Part of a small language model's weights.
Size: width 512, MLP 2048 GeGLU, 71.3M parameters.
Training: a variant of Adam for these matrices, 605M tokens, 4619 steps.
MLP neurons of a small language model. Each row is named by its layer, matrix (gate and up: input weights; down: output weights) and neuron, and shows model dimensions 176-367. Each number is 128 + 32 x the weight over its row's rms, rounded and kept within 0 to 255. Numbers have three digits each. A neuron's up and down rows have the sign that makes its largest values positive.
Before each neuron's rows, "fires before" lists the tokens most often just after its 100 highest values on Wikipedia text that the model never trained on.

fires before: " |", "{", "stru"
L5.gate946:173103137104085168147140175132092141092125161113123145091088126157122158086159117134088131173161136090143164081083147107167115113130144108135166122145068110126107142109119124168148100110149099129158170185167149116130136072112103159171152153167151106161164153149108122153167135141133143143124123126156041189124172130126086207073102139102134134136168152169059055096117121140175145102158125148100091157114122089135153134161182166155104174075100183154103158108098163132117100109079217133130126109137149210188109133191180165168069175115092099080204099122179140115118154145095141105
L5.up946:097065090142154114130103111110073127128184134166141119130201127134162144113151097151138099110139143097121105131119132114105083149154130132155104145149151097162092121085031112139137118195146108098140140179163185162149162120137133162139183195199182108098119143128144113162089100142094133138164101111138135133109157144148187163090135142085189135186104158128140125130102099139160217159125144191130148122132129112151072103185160155100126080164087126039130200154140145101115089162084135122068162143182144149117107182142131150139171160165154119093113131153132103152122096139135127175
L5.down946:107136159100188145174124112130149151114126110164092141178091166057107094138111138070110106122110127122088100118128089138035119151135043073121084128124171142147191139141149134108115131104156096117140125076107099142055131178172109060124165114142126177113123171196132129139082144084163090123181136140079151086144125114123018103100171157169070151107113061126162164149101092090148089124045156081098122140131125099151148095060112126094110150191203144145061106130160092117125150140124148138176114120137170115130195140147117146111157112117126104144117109153137137097119073100134117097

fires before: " |", " m"
L7.gate1900:164151106184150127134114096179107086138098134114193143129111102211176127088100210119136100104110084112095098161073137157123081162093097085101092114123110089120114113155170102121094088155108123091120148129135113127161143090100144077103128166123199120104136125189094110130091060135080191168183192187139117178175086198093066151141093134130164116188117127170108110113113176113112091110146154134172073131066178093103154115151111089082104092145099057138113175203146132139113170162125171095155106112155172135092143113100189143127111065100100108117139094129098091140124099118133161170
L7.up1900:193118132151167154166086106140184188175144077138094089139184121093126110132131111131128126128099190141164144112177088142122146112105132146157099029107104148065186109187127110060128140158136103091148118095118113165157090066113179133123115159119083109130117106099083157163107150085155151174171166176110201082139099141107118118157133157071118121078079129122190201137116124176113143114118097205131140098099070095076123121097184138136168115127169137130145097157130061182155141158125146128156170117123108175136133149114184071137186122167093145135194118111092112119110124141180087118
L7.down1900:168195105079118140164140068118102113071083138174095106121121108189085124114210118123133170145108078141114175110133062115119138172123122087131106187108128102124082182150115125182141130165135149088154118106122136185139120182100136134087138112083112108092113117148108145136144125161158108165143042125144152156030115126112138133156117172187101105141127163130060166107115147126164110142122209061119139120079108111098122136160102131141079104134174169125125109091127149133175151075139124148175157104058086070148152159158122116171057091091156160107091104146101078132175064162123072123

fires before: " |", "\n"
L5.gate1750:190151150118052127116087150114081139086097112126189165125129137186123144121145100136090074167129101163177197111117120169138147088164118165111112136119111057078166112103108070114164130159119112156129147128084086163102136154092138178132113152136134164083140100125120152105168091184131166153146129128094105099101117124109098144107116109117104092107152188119108172091161181082112100160156072173184157138105131177183095127139135078137098126167169109161122137102134163069098122105106097162098137143132178073145109149109093144123133145139132140202101134109125140126127134180097133162
L5.up1750:102057145188133130193077105184095135142095126134116151094104151147140113105134129138121109110074105096184109164177063176078107144207106150142075151111122111155075146140098098108152107132112111121136108063101146186113144069143098178179097122180133124151127117062143155156158086126103099120156129052129152104162162158079128111175098111122117128183115175174169134091137106117199151080111076104067109140164202166128159100151115074079144153114113123123173079133207113036153127148147177111095134150154149133114101172117133125104167127157139147141163101148106062147125126179134149089
L5.down1750:089125070116125156104160130148170171106186081106142144175147125126108038113106193172178136170075126191099106097102133099192115103092115145138137101106125114162147117140088178136108161140124158103119092124129098092126147163078128110132147157121078121132155164144179133138116154073187128136109174140168109146151126132150164131139119137142145184127117127158158104208112145121099114144145101088171117115105116059051119104053097168174117111141087146111112137108048137215119170167107073147134133120051118087086081073082088181105085136166157100064095143141159131134104135094152107141

fires before: " |", "-201"
L5.gate758:111126097142168090122129148131123097134129083188134138148128060149135132111113128159073140135125112171165059126103108104122158087093142138125136100162113129132134147158170116191156150119153113145122125129149096138099085161183139138110135093068172130133162159142157098187145164091150137140098157161088083157183103167025168114163191139176125163106158113077122126095100130122130086073153154174092167184145138134107057138075166136130169078139114119089101147152075127116172054122126148161110178135071173152130156154180158105150181154124142136146142113087115160123089165168085152123
L5.up758:140098151118112148108090167102055132059130117129147149072133115166101130117130117126097121171122072149162061132077071122067204074097128118119115168132141122112134100163156124130143168143097123076137162103103110101082119141136192125053090161131131129061090154218091114128107095129089121100135113164104116151171104162098097112163059052180122165115147164125082141160158065082162113177132104097096156166144099159169148149181108059163128077121117130087141144094126087137106162122128141124098093087108164156086187107145124127157147180130138154103095132090112151135169154144159198189
L5.down758:122155154192123144135126034127158147153126154071095128100183160093126143143118101085166096053116194131091126117143120103182093155130102133143132158045114141145160131161146128124122083114150131079139138166138148161091144146131099169083058071135122119103103043111114140177110156135151026118120214145164199079143132144172178139102131151142087070166137122115154117129144110110108115211140081149178085095148129124161121130114091181136110176135130129143149100141194107140122115147148080125112149080195071109158119147097096145151097065106079148124147167138187092111105171085108120127

fires before: " |", " Gas", " Mach", " 86"
L7.gate853:170183211125126144133107119163137165120102135186118180122121188168143151153116095074134094154104039065103079202181091085166104156140072128149146113115099154152071080153219165220120126136152079103110119079177157150132115126139160098113100182114126111076083195146122172139126093142122155150141185144140103137102100127108092133092108187117161105169185131078143114123125092125153142116127111163120117177108113168111118152116166101027120123154176107135143151187149127140117116104142153138159148107099070197113194139166124172115133166155100154157125098135143144099108095103121138144
L7.up853:118166193124121089114121152055134089076083123151123172116168138108149082091063108116110061112125130139125152140136161123112135110147120115135136103114122113119145146118122107181114138119099134125149108123172133164100139126140105106137042122091129129076089111155111135147083054118144101136114129099184137165143115137056106162099070129184194131161186094152141098139164147122097130142155140123122206221143119087143128161173123114083117140161110162094148142201140125136117100102204158087146107087135174146130163155077177097124129168168085130161158091129116109083164107134108130107
L7.down853:168137095072124067164073167092139098087130137118122133142161151085159125112089122138112104092162135145123184062080121118051154082119127132131084146146100138062161149140022092102166103113088176139180092116153080220080142161188087184137102125114123166097156107178139111121123154106144110125139072170172142164169133103119060116150067141167092142100134156150118168153140152126104161136141186056167198185158105084120122155119142149171088146127074166105148165115106057173141152162187185104110062147124127140179123168085153106088061140117105125091101122117105097097144138127156107134

fires before: " |", " by", " of"
L7.gate1301:132183155116153170140169113090033119143108034135182131083176121164150122101220210158054160128123173103155131133184154116118135107114150108135083154062083192116143134094146119135122153081110126170128152064186167123116126151111114134131120121100123117156138144109168113143112140131182145101145171111160092135051085120182149115147139144121139102136067154113164170131134120141127124147146145171109135150077169121149166129086114115140100144170184156084094112125110073225132073159157124129094099131084148166159101137084128161129177113092112143139113122128136084155114096140131104100
L7.up1301:156167103106113158141116157154134109157094152093102131175101141159162130105116117170137124100147171189099114113123124135137139131166172058139153095144139118115090110140107118136123126146099105052124133075164127121143119113186135125107152153134172114189090130184108122066122136146138136113125109124147169163148144102111158158141135147124119164062097125145120131155113234058145074032138091147139135192145157126116148125149131165133146132069138124114116147173124140157119136127090106197146147109109128098110101062125114125178095140103085090146112149103090138144185163135158178141
L7.down1301:134142137130145136132182114146067180140107124104142127114108126038145103171176081159116088164143095136130161185160137145107140134148053141110083186091112158089083164126100128133157105133115179182174138157147162120139089134109084121167169132088084153117158141185068119099142147122144146163154180096108122154148147135123154149136105146122103088192125116090137113174147123150222132152183103153144174166117137127182093116125146093092177069198153159104133128152133143152175169151147151126112135132104180149192084125131164100085148058166132132091181141152110100093153050127122178107

fires before: " |"
L7.gate1637:155070144129122117177120096151192188145135136109122050091043152154165123099172070054082141138123112137124171157123109116117167182124121159153124165120064155073136087100165175113102074183149083084103165129054100138145137123144160120122112114080126072108153157144106117129091171108126110118131151142096101103143119174067118110117121076117112171092111139137177085154152131098158141123099130080078078141130091093164119091176090141115108100161093159193134151153089113100138108148103129048189156124106092159099128132099113116134103156091111128167127110158164156114087128126154144145
L7.up1637:148118132105100149146148140133162129129115113156120127123105059135141177198155092128083116102161138113142109052125098101115119107240128086175089144166143109125135103109140103113135161179102114077096201143171102081163142149122118172139135189173131159163142137075143159121142149136144050184140161115149124196152139123115090096111137161167101183113118125109151149143157148127057161102122119222108173134160110112153139083145178127152168091145118104089112080099103105135160131056116130089120120109152132163096111161131116172117095158103079123137154158127102150106119117150158136120
L7.down1637:130158127125099125178083114156172148157134109127108102130136175120099146217169179151090151145088132088165151107166091176125115208136116156099138156138144137117151125101130140143147097153133137153167155169162136118171169147152131132103111177119096166186127151133143148130129092130125080154138119119116167147145110118098161137091137095140103244086122139162129152149102180121097152133228158121087168143105139109126146166150114098137119147088195162140121106172072110118134157070138124151149125057146159167167138099141159124190160154115185150107126068140090140085157176148140131153

fires before: " |", " "
L5.gate1733:120115117141117127163107208200096105143150111096156157152136143154133117114143150139064110135132069101195097118081117142159145129085134153087153141099109177071115171088173097173163177156144118145126142142098150095085130079197141099108083114166123139118172071123070127142170169166099134146146163183085173129122163110112172110143136115107138134146127137100157095070139065144163126090100168138142062128184154137170149133135158092133135188096141156088131124136140204169094108157062176081131117146184085111075146070118159180113136152069158147137120073126123125109106125103183130147
L5.up1733:127140106067087119151086116129130166107091132134171107192132135145144103139136066120110131164136098154118085140131113159125128150102110161123148151149091145071137156152139121106125078147147112105085146144152149151129136156106111146050120133107164162146103108147080158079201127080158088141071130124137145129097117082157103107129125211091131078077166140144145102176086154066087119067108100111163143135152117132170164116110126131110151104075141223141050170174170139128131212149120133129150148108182166168114137167182153115202122175081114157105118128145187157101163155105100121235
L5.down1733:109132182148112173091167149187141111108146183118250172155184121172069119130087166173097085115101122131125134091123096073156167128109140075119088089057147179072080156112095114145127114153117105161108142119145081201146123109102110125114105096147099150135118134137146100149118141143138104122127088162094152122141122089068123121092136133111122089174061158119119144097141089159119077210083140172107136126125198141149116154082129137061111121101127142135162135095103126124156103129132077130145104079117146072107130191074155099063145105105142151120127115199083124169109088146182132043

fires before: " |", " 0", " 1"
L7.gate772:129144135167192117123111114120190097196099121189161155136169173115139163146098155170139149194102118167124116112117151114091079066100143107174131163089130122133138170137131146153091093110111071145146142166161119119209163149144109122117163113115092120087132144070155160107153130109120140167170182136111187092079106096100056141153123153154128159141162147146187129105118059142141087146100189142164077128120147129085141048072047114102091142155143086156114126184128147151125160136163159142104155126070089120147109144138160166150069152121123133151100168131069139174056102065134161091
L7.up772:097119118125179097195144073126127068132167131130128149097151118109220103069138124167127113166096154089121137129145135170044154102135122152189108093110150082112070154168158134096112177083156069142159131134061153164129130116094112156135116138095115056097136095141107121146142119132130163154102121110099142130132083123131120149163136182107108120156094070129183178136126092090171059104090170203171162078112163131119125101076112101131096106124209143150106131115149111111088147219166150093098149161154159128108095114133171097135103162118127090116093159115106158154152101083047216163
L7.down772:121081145117177130150145129108057149115189117133140128043102115142085096119097093169141134170146129109090134100114086119118131150156115120159122133117163163122147061123134139166195138097096136117125179096127167124117167149094112130097125164080143058159151114172108104128115165132103134087111076136134119125085085122100104119118113101135093099134137126189078154136123092140180124113058144124110207066115121124162137178183186107183153100136199126117081128068121092101138133134123124115116143104100164112191131045146130127137092105120147089063121097124124125172127173124115176171

fires before: " |"
L5.gate1997:121127072091153164129172128129098095157124118161134064124106135065134090114089110103138095167166137097158167063120147204117176140094133120166109120119100115111186053160172105087148181147090116134161163049116151114147174042102168134196170183095124101094153110096143097120090102106140129105092149122138109131112217116131122158079093127124087112116127145167136108074099146108120107109088133104110119159130140158143157085151160096099145113082130112137150125095114089141091087134098075144141146136052115128124109050127176150135111065087168108066137114089125157157113100153212128173
L5.up1997:139122109119101122114110126144106109125133111164196142088122148134211151088137139091170143092194121083166132118128107063166044067138093168152101130147086169148127155070154091134151141191144149178161107139157174114166120120130133153077100088157141142165166136156128054140159128146097155100111131143165212139165137180071155128185140063135160115132117102146102152182135118106180146146105154184138121097175135165085059078116156162094167106131104101121104152160133163143176132077084162145195126145116138127155084083072141158113140178134181149109163090117194107125120079182148154176
L5.down1997:065146095151081103086107124103128074099091102101135122077143137078165138145117081104169123109182088088107179144138121104165159094171127133077054163144101162130092145175118098105137130138106111125138185127086144142155118182121117122147101117156119102135104188143165068099124135084131071093153175070161185132174175135142124114159145059110206141151139184144179117180138174126137100136170147158086073113085118115099112043114085115085081205136092139173093137064119123144124128136143160150100130160191074109143158092062083159179126188118143149102074121126112136101098145083137168109

fires before: " |", " 38", "',", "ird", "+0"
L5.gate69:093148072147137147139153141149129091094087146123218101125089154084168094133128127163122142066061131130128170166142127159205185171141136133210114107159112135129100187117146094139176150152110181083128172121120133088122080144116081176142116088144127136121124140138173133136082145147118119205074136083119119096057116094118135157113129146088152162142086142149131056126119153127098110144139135180174127169127168117156110108148152106155104110168108109101100168133152147108061104165113155142163139191085036117126106111147074174106154127132089171165102113128164120149125112125149093093
L5.up69:151113135049120146127148107110114120058036073163156189085100102094142134072189127108121095157158121100139110123166149099125094118119109143109150174102104105081149168143130162144109106112169165159114094129151178117149097085175115145180084105078111106081119132153143110124176138146142101115164127161158125088091201121151124158147116144136076101117161101109160074134082080074144186110104099209052127157162103181158111145133133176142093143155164152100080145124114187141134188142168160121147149121187168164063134126130118151110120184112117105109080142093120205139112113125143116127
L5.down69:082140068162126127177170170176139126118144120144138136164108191124108103163152177122109187125091134120149119095136106202123146168094157141088170068157129155076130165098192109143142155153119131149117167134180137131095118088079124158133110088110160141191112160094140090127118094137120120109073178107142186094121056105105145146171175109132140141161103139186101081080092138168117111145176101131162142140096173110164118151174139072102122138092090092141171080113174121060105140124120108206113116146069069092164131164126112160089129177136106130154140146160116084141133138142133111135

fires before: " |"
L7.gate247:127057095084117114137134122039080117124141090139126106134115120161132143158167109106113155144138137074173140134190123119139131173110120100131195154125102096081140124117141131143181081136135092080138116137107122124095138119108104086118135179142169093189161140122095169176148166117128079093146128134138071130132121142158165114123115154113128116182123164171151098125119119088087144145123119130107157160134087109078140126142118146181179102117130155165129138145123150129165145095115134109172144026127166142142198097177089127098064145103129129103109106131108115114150153099089129075
L7.up247:154135129034159149144111125100167195171181138134138136180116159133140177133109105143096138136163097141102088136213126143132174132075089158112091116145154124159074108129113134092177180064112152107115170199072095105162106075165159143186105166096102138182155090082141146164113132088134107161127124098160100162082130097126113093135149122103136099066076089108064201052158191129098173117136169139109134147136190109171166129136104168110099094100089093091106148101132127159115132177139055117145164108143117105162126145130162157084116066093106125134135160147124160111163138096095140161
L7.down247:111114111140111087128126131102093089100089110136082100134105100111112114088149114173116086092120151118140126107124074154172147100163135183146088159179134120147149143140169120136113121118079124142071117201142135179055128122106120113116107113102157112099155072110121135104147122139197064082076255127122045145193068101100104161118172115163097109117136193105141113151113108105072053144099166140084209105139077185133084095126111110172148115140096132165124091141083150106118186109190098104174133057134159172120126119142155137157092130142177088157115144130102082135208196073083137153

fires before: " |"
L5.gate348:129170119135151169161159094118136154188137056160042104110167084103139096155107121115096155076089127217141121127146092131146050154075145116121102078111105160099136117117217139108108176113106081071122192082178092099144115146109112129172113078143148065095090199127145103093095109116152185131141171096143103104111132189172090156099122108069138114082158190124135134130079098126152162101096187075120117160114126140122096140139157134060120151121133151134114116112110108145082109159170148156173127138121121196090096085140143138152161067155163117051146101103078149152132111175111109103
L5.up348:149174098138213120106149134171204097228112077139121068130146107120128077166139134111110149100149160141103142093160137177131139178114172106180098108141142119146153082128151074075132111167154137084165221156111160171099128124087127173143135122089129137094169097098151131063111099115141119130176169058109114049113116157115133106132175109054101097124098115103115119113131121124168119058087142114127113139100121111058175077193111140137105149135163103157099133144122122172124133048162085132152160116147117133143065134106128089085104128142100106085166096103104213134088123102167135117
L5.down348:089077187109081110090083143111096117053107175145152152174115127159079113120140103103158112136124121113152142175136158108129147072187060123104121156117132037139115146143058144091103128153125137166116052145107145137148112110147136109063120150163144140122136095153093158171152113149109079079074090203141082175148122072114108112145093174182142180155144150123119127135178149125098132185149126158141170117114090131152124166129152145162132115117146113150156117136108141085137162146084148123128120123152115099122170147108128139126107115089127167186105165146101077101161123140138141139

fires before: " |", " to"
L7.gate2035:119105103206129144120097041117147183109132162087127173146082151168142110143106179067116113157151157084119129141127144105142170082130170065147131099134118155181161126059128181095123101151153103117127110085145111134099149119105124203110093086174151172114093119117192141080104173166121121118097129113150135123157105128156125155148151145102143087091158142116117082127155107169124146105127122161120142102116109135154109153179136092134176126122116088140175147198109142155201116105134082195182137123109125143084134126117108174164125108101080126122164115150086155146129109058098133216
L7.up2035:122168121136109135141163093087080128146175087161133151158121136175110163189131143149113109107204154167099130069124105145150141177145145094153112136163085173123094167101119055132181119090114134127129132111074182139095146116093090098209075168097105078214159147128151115175158181099137188131173135072106098202123188144143148104142113181107093128099070070074091089163145120068103141157118166095146178124150122126139087122116108129129101089143141160135106077133205094143143107158098154107084166149129120114115146107133129130126152158111161080134192155156106133121169097085126167147
L7.down2035:153120106117125136098069110111098105143119109117093143090105111173194103109194183095119173119098099120111142207092166062079144183127195042135155084041150123141165086114157167131109111206170114108113115104140082150170094084101166136145085115092107112112130153153138095132077168168139136141127120152151112126174116128114099155173164146107116087109164107134106131119090040161122091158125119189119093199162144124141083065090122126186122162122166106105120132177130149117109143124171151142165122066164140060138171152152132144152150100130084174112162086145183113125149167092094131182

fires before: " |"
L7.gate1695:196108132151131121131146070098069164200150125142130125083175138136164124150131148149074124165184163157056064176104128096150150146105097142146125073152119138130136129112089117183136115084092107151137100184119128156151092132103146128102097140124157075050098129139131154101091117083106115138111141171109184114100109160115151108148147126102086072142086194130174104093131131150148086142104121056183088108136126104086135078130139125122131066104120164101057138170143175101142092111131086114123165063159118107109115130135105087130120153146108182159072186189104151186125113097177126102
L7.up1695:177180112155170110100154124171142111113138089090073131117093122109074195122109085098112095146124099155093125076179063162076145117190125124191101144138126105076182128167147116120120183101148129101179166114157101075168161168164062121169112096114118125074159074115106134106089085215154156148149145156115157175166072116173141196143143167217091117069099157094127128139078098169072106144152184167103184133132158130139124051159173105174135118123096213083123155168149110126083081104165146100168090110100147180097107098115109095161166169142123147136159068133099133153162111140071114148
L7.down1695:113100162121170095106113116117153129135129214155172153123181101151103111126133135139116124223079056084125167131131130128156121178103152097132129139101112092144099172132113071141148103165106120194106116131143111144127091125118076094106107135123124116150102138086125158107165152125091102131167100115163133139061082113196145079172055107156103105127113103131095149081168174107136102122080083106157127125100095139129074092122142113085139079149133152123114113133156096134134156097145139173159123167188164148126129115087100159120111043138198214085133051129164119121126078087113089138

fires before: " |"
L7.gate1203:131107094100135127131107128097192180137128113097104160173120154067190105140144130083078140089137107118130114133139104082140159126149174160104083162126086095124207103100116092155112111163113138154162157093147133109082149066196114143086121166120166110136112140120070104131141142096170132121087158134128140086098070086179138126161092106144151120104224115126108134128114099097161155109133144106187190134049182103089183138082104115142129111187167163163118125127096167151189097113117154168107160118129093161118099145148172131111142121095100125113167139164117151132101093112180200112
L7.up1203:118075114165176119130115103169120134114126101106123080097178085177128105152129127186128143211064083098112104163156109077158129134090114136148094116203133084125099138162089094127139085154143110115099108138086124177139122108142152134164121163126127200140101165120153166205102162133115128136141134124142111136094147111169142139171084136118068068145132100162142165104095168078021070096154084160037132073163150209088042149139133091132055157103106134129147156159140062122140144116126136143074104056154149163144144074123197116164157159155113128081133185098127119071095135080190161083
L7.down1203:114138050115162152125147102042099142153077052119137082142127162096139130093087135165174162174090181107164143123145150123127149146137103222153046134173092169112123139134138090148188116119098142128124111165089147113132087116127137117085161105122180102131110131159147160130104116080138083103100039103121121155110106081116088143111113080151135131159128165112144194092109118137118129110116138104109122138113138123140083157112114133107144150121094119081075177131086110101138099152118143158113181110093089121156148076196179171136102165095157156123122149175079103135094112146126148129

fires before: " |", "+0"
L5.gate1025:142121123208136131141140134174129115107092125148104110141126102140147159144132112130112098091102097151070104179138116102138137134177120136130048157126137066145040135098121114152168188153146140097143154092178133137165107085082142142125121107075097144175220104129129123191158102164116130139182121162133108137159143146092132064107135072130156162137154152145144096096121191132109074101162164142089109096123099168177190153100133100136107186107144097106115168108135114082089112167071137099140160125075095222165202130107149150147168222120099164068120080099125151100096152146155123049
L5.up1025:154129153142133143134134132097144075129081127156227096104126094149115128131120107106129088108152174152139107070140105142140114127189066141144129123166145190214068104116093086067231125138123064135116117152189146081166168089121130172083164098136099142129172152176108095129162138129100158180143130167144128131144138106152082145133118132079171167134084113146173121098172135166110120106150116109089118122122140139146139090143112089136142150136089088108123116120119160172091093131147135127141108129143089116166153073108192076063144135164096209173168128106132101111078124120152102104
L5.down1025:129101185118147120142155150178156132181124181153159143099185108172090125100115103144127107100149199102154187119105129069062093131098162150078099163152128098113135147168136132160096162101117160114122135137086080143134136127153137111105126110102126155121126081175150103089078144111139093111170217119098162095152091112108130174130151090145147124086156099145066126189115159086105124064096091125114124135130128133113142102106139068091101106104204090127135137150172116109215121169139159143182113156144196126132160099113101091134089097139124104129101082041112171146128114139132096156

fires before: " |", " and"
L5.gate861:134157020125126075114159145163149123160076090076135150114140141144172072100160199120124153171092121062129126180122079146122150148138118092115064165121113152106088099088095162188232124170169156103120172142150101220145150099149179107072140107133117109116096147126106135129122115086095098159159147135119137138152135165140124116148064113090172210111181110144169075146073098123095143115114157124113129102095108129083151157100118131136123080177138106161096118066079167110099134106132131135167137084116147186137154099145126172103127126116113118162057118157133108187150036084094095134
L5.up861:159122202113128122103123132138155122152151145151105139154123113109132151118100061124162137120149160112147205097113130147083115110075118123168142100072095149155150121178145075079166158158165111123169125190098160131063130049111189098144108123119087160106179087117130153127112129100129140151065180179115148195144154189064133106129133158145112071124132127090130113166123111132186111118154174139111131104132109118111120136074111165171129142162147152171101134113128091144129192131102081127144080117146123081062107164157187151158114107128172176114153143106090109089089085107152071142
L5.down861:087158116164134131163159141168111133160075092085127126100112125148109094179198158155129152136135079111132098144064096167105158128142143127143177123163096180092146103058084142121128096173110115158109103092133205138125116101158145154141108108118157170052102200138178118100105115148092119134151031113146087128158161108219158104142111144138168139073121127122141105132190144134104094112085137104122133077096131099121137094118128084120140108158118175161116121162125145141123139146165097078131124105127097158125170146207145101108188160118132089111128138160170089164121079143154164110

fires before: " |"
L7.gate63:108199106129157136132169082146094145169134086116120131079173145117163103132159153091130152180150112082137129063192132127098106108106139125143137138152114160156131005141202108134124093149165122131139141153124176149109140133177092170137111114140084104103121247123060176142155160077135161122133139118137092104041090088155146130146115123115145117115145176128146087073108140095167136121139155079153104100115145154078099156174078187150170175157140110171090140115132084117124084132122161077116150159135176141143114123111154144117162146134103058110125111116153112102120097141152111076
L7.up63:109154167108161135020079122092160088126085123133129158130146146167118110181182105106168165110192199107110110137131165124108141173092118154129119120160099149100134100117177142085130129124128098149112136120116158128134129122143053050118174150124118089095184180123119109108134133062146152158107151096152130139086129103130178109173203191161102074119095109148148108098147137123125128140119164169103114136091168143137130109126155105130140140157100147122159153172111137208063234140133152092104145148079091050175081073085123127159161135131112127199119109100123171149175122206125148138
L7.down63:130181104134175129145144157146114132097152107172085044158105174085139124095138140157158114089186123087149095141098144121101123091143124094127110133194017156129151111078106143108178086110150124117153116132170151129092135146126116126128134151096134123113180163143120085154156111114153162113120111159122175173151112160168106087198152130158117142074138149145166074115128189126109100124083161165092164121101126091166138125154152114185124168156169152132168128106130093123091103138104133148057189155106154115151116144058195092143109129116190157101190139138132109107152096118114076101

fires before: " |", " Digital"
L7.gate53:106167110091184136150142124131157096166097104097078192114107158148120153111153091076111179182109167102123134115128142099136125185097173092059112098116143087110125121162148119159163116071140090113110113172088097175121116097154164076132082174112107089122138155117116176117154168101162121146132146179080105113045141138189187144125129185164103144122168108176162125134065119133102143062054131128096140128164138082040150114161120170092159165110183171143105116114143163208171120169095122151188154158120125175134187138130145118081103196064107121142133118049136113137165116129152127145
L7.up53:099091106130122100123137062168133068113180111135083182115130157110122054146136159092135145135131131093166155169110112178122135175048165049074103113072095147148113213164111160138175105187162068143055101151100109162091159129072109120124075175106173100125141148122107169107111180065118090170113105177164122086148141112171148118098117145113064206131119115115085102152128173129111137069153133149119168116088111132066134098146134099141131155166164159153158184134146116153123151112101172154191109135112113127163123111136149073131112139140098132078106093093124146105174135104146134127
L7.down53:166117053168114150113092145156139124142150187147131131103159118157066053155102131121153140096100153091144169162160095142096143125101129088049126156082159181132130136168160112114211126202124106178100135136157101081138139118113110148133092156137144136130124149149172133125058138176144154113082049148151128135144129147135143135148159143083115144121079123124102116151120131164113103107150099082108177096074117130135112088099139131155158037146144124161110143158128060143102165058130142164109143101107134127154146130132160130130089101124185149096164115138134110112154119139151144057

fires before: " |"
L7.gate139:174114138106116133118042079228116123125082119127109085082148135198084131153103136130083129121088083139127126144100110032187134176133130142105152157100087136098155114147190126109186150169163083141126110057102101097108094116141175186119151146126137168084122086127179143138129183144147149119132162137123073144133146103094174169132146106092133089087138076139183167110117101165113119124039146161047080184121167161107088174124135130150082053192211132116126097171066138104132161086117144085159137155108112088093106165122119133130165087151109124130144171146163143079103138140130190103
L7.up139:100110096077114125173108123129112128123080084100060127145119104110072128151144125106118062115081120091145125176073117126108121082126120164101141173085138111165088094113136112070142136196097155114064122108157122088134114070052107108139103178193114137152109113124107126076131130190158122136127122112100129159129111091129190127107114106163163109125166169129112140157148125092148080179127090119076174104171169086109167178199182071126120088180162126135152095088126132070102111084108110104148170132106169105161129145081130141078133139155123097111136133136050070146165133194142108067
L7.down139:088108079161173165124151168128141159119124149127133116170121109050171139109139141129148133131171155100175113109159110155132121082121125138183105092094146077124141150150124143112082104109081134113116182146120142125163180083101074131110115139157130096173084129106077116162165141109132096200116150112095178122132116125205099126092061057144142153131107167098113131163110152124105164142193119088186036088181118070140159111111150085037167144129046157087081123111200108167114131145111106091168162056109082081150158077150156123105142166166165124088130085142109099132120147129140102080

fires before: " |"
L7.gate1035:107041170111176127106120147105096184108162122165126106170095108167121112120124098091145131147093060080137102221178106093165142112090149175170135135171144162126130096058098140117133096090134132121102156159115140090104135089129147075134069101139121120136163044138092155150083077195117110143122193144103156119146120119090156158144106152091103094123092110117104137071170089151102124131119113174129186121145090096081084115087198089097095122172162139083153179063231116109190170165091106153127142125086087062161119118118132180114178134143131091175153125177093095198157151136146133128
L7.up1035:077114144151153120112190084136155155043152127084127146152191104107107094121133140158108142090120090121148125158136164178131083128053155147133146128067108207132106133180068096131142093126135114115196144152130109092116160083138103072180110164098111150161131138131150141185120164181102150139105124165147123159097128123151137135160107154145143085100181094167148109125162127092089129148169142146071204192129161107114062101100156122128082141157179135131165086129155126101104115138190142150123125099133118038110126069156123109056164147125138119076112147149156143104111114044110200128
L7.down1035:078114106128138065084152155112124098071121091196142133102137115178097152145152136157136089168114179130098135125108139137149151135116141094159106176084130149150166084118115072145126135140123094097123110107089146134132137104158147177095149142183168196135173170184143110142138155121156110126176141144120143169159163060115076136172118090084125131142106207112146085172142104087093112119190173140074135131145160124029116163125161114166072161083121118166050123128107040106102101090138149140130192116092120104106176120171131090195130108093161092138144135150188122114108106111121135215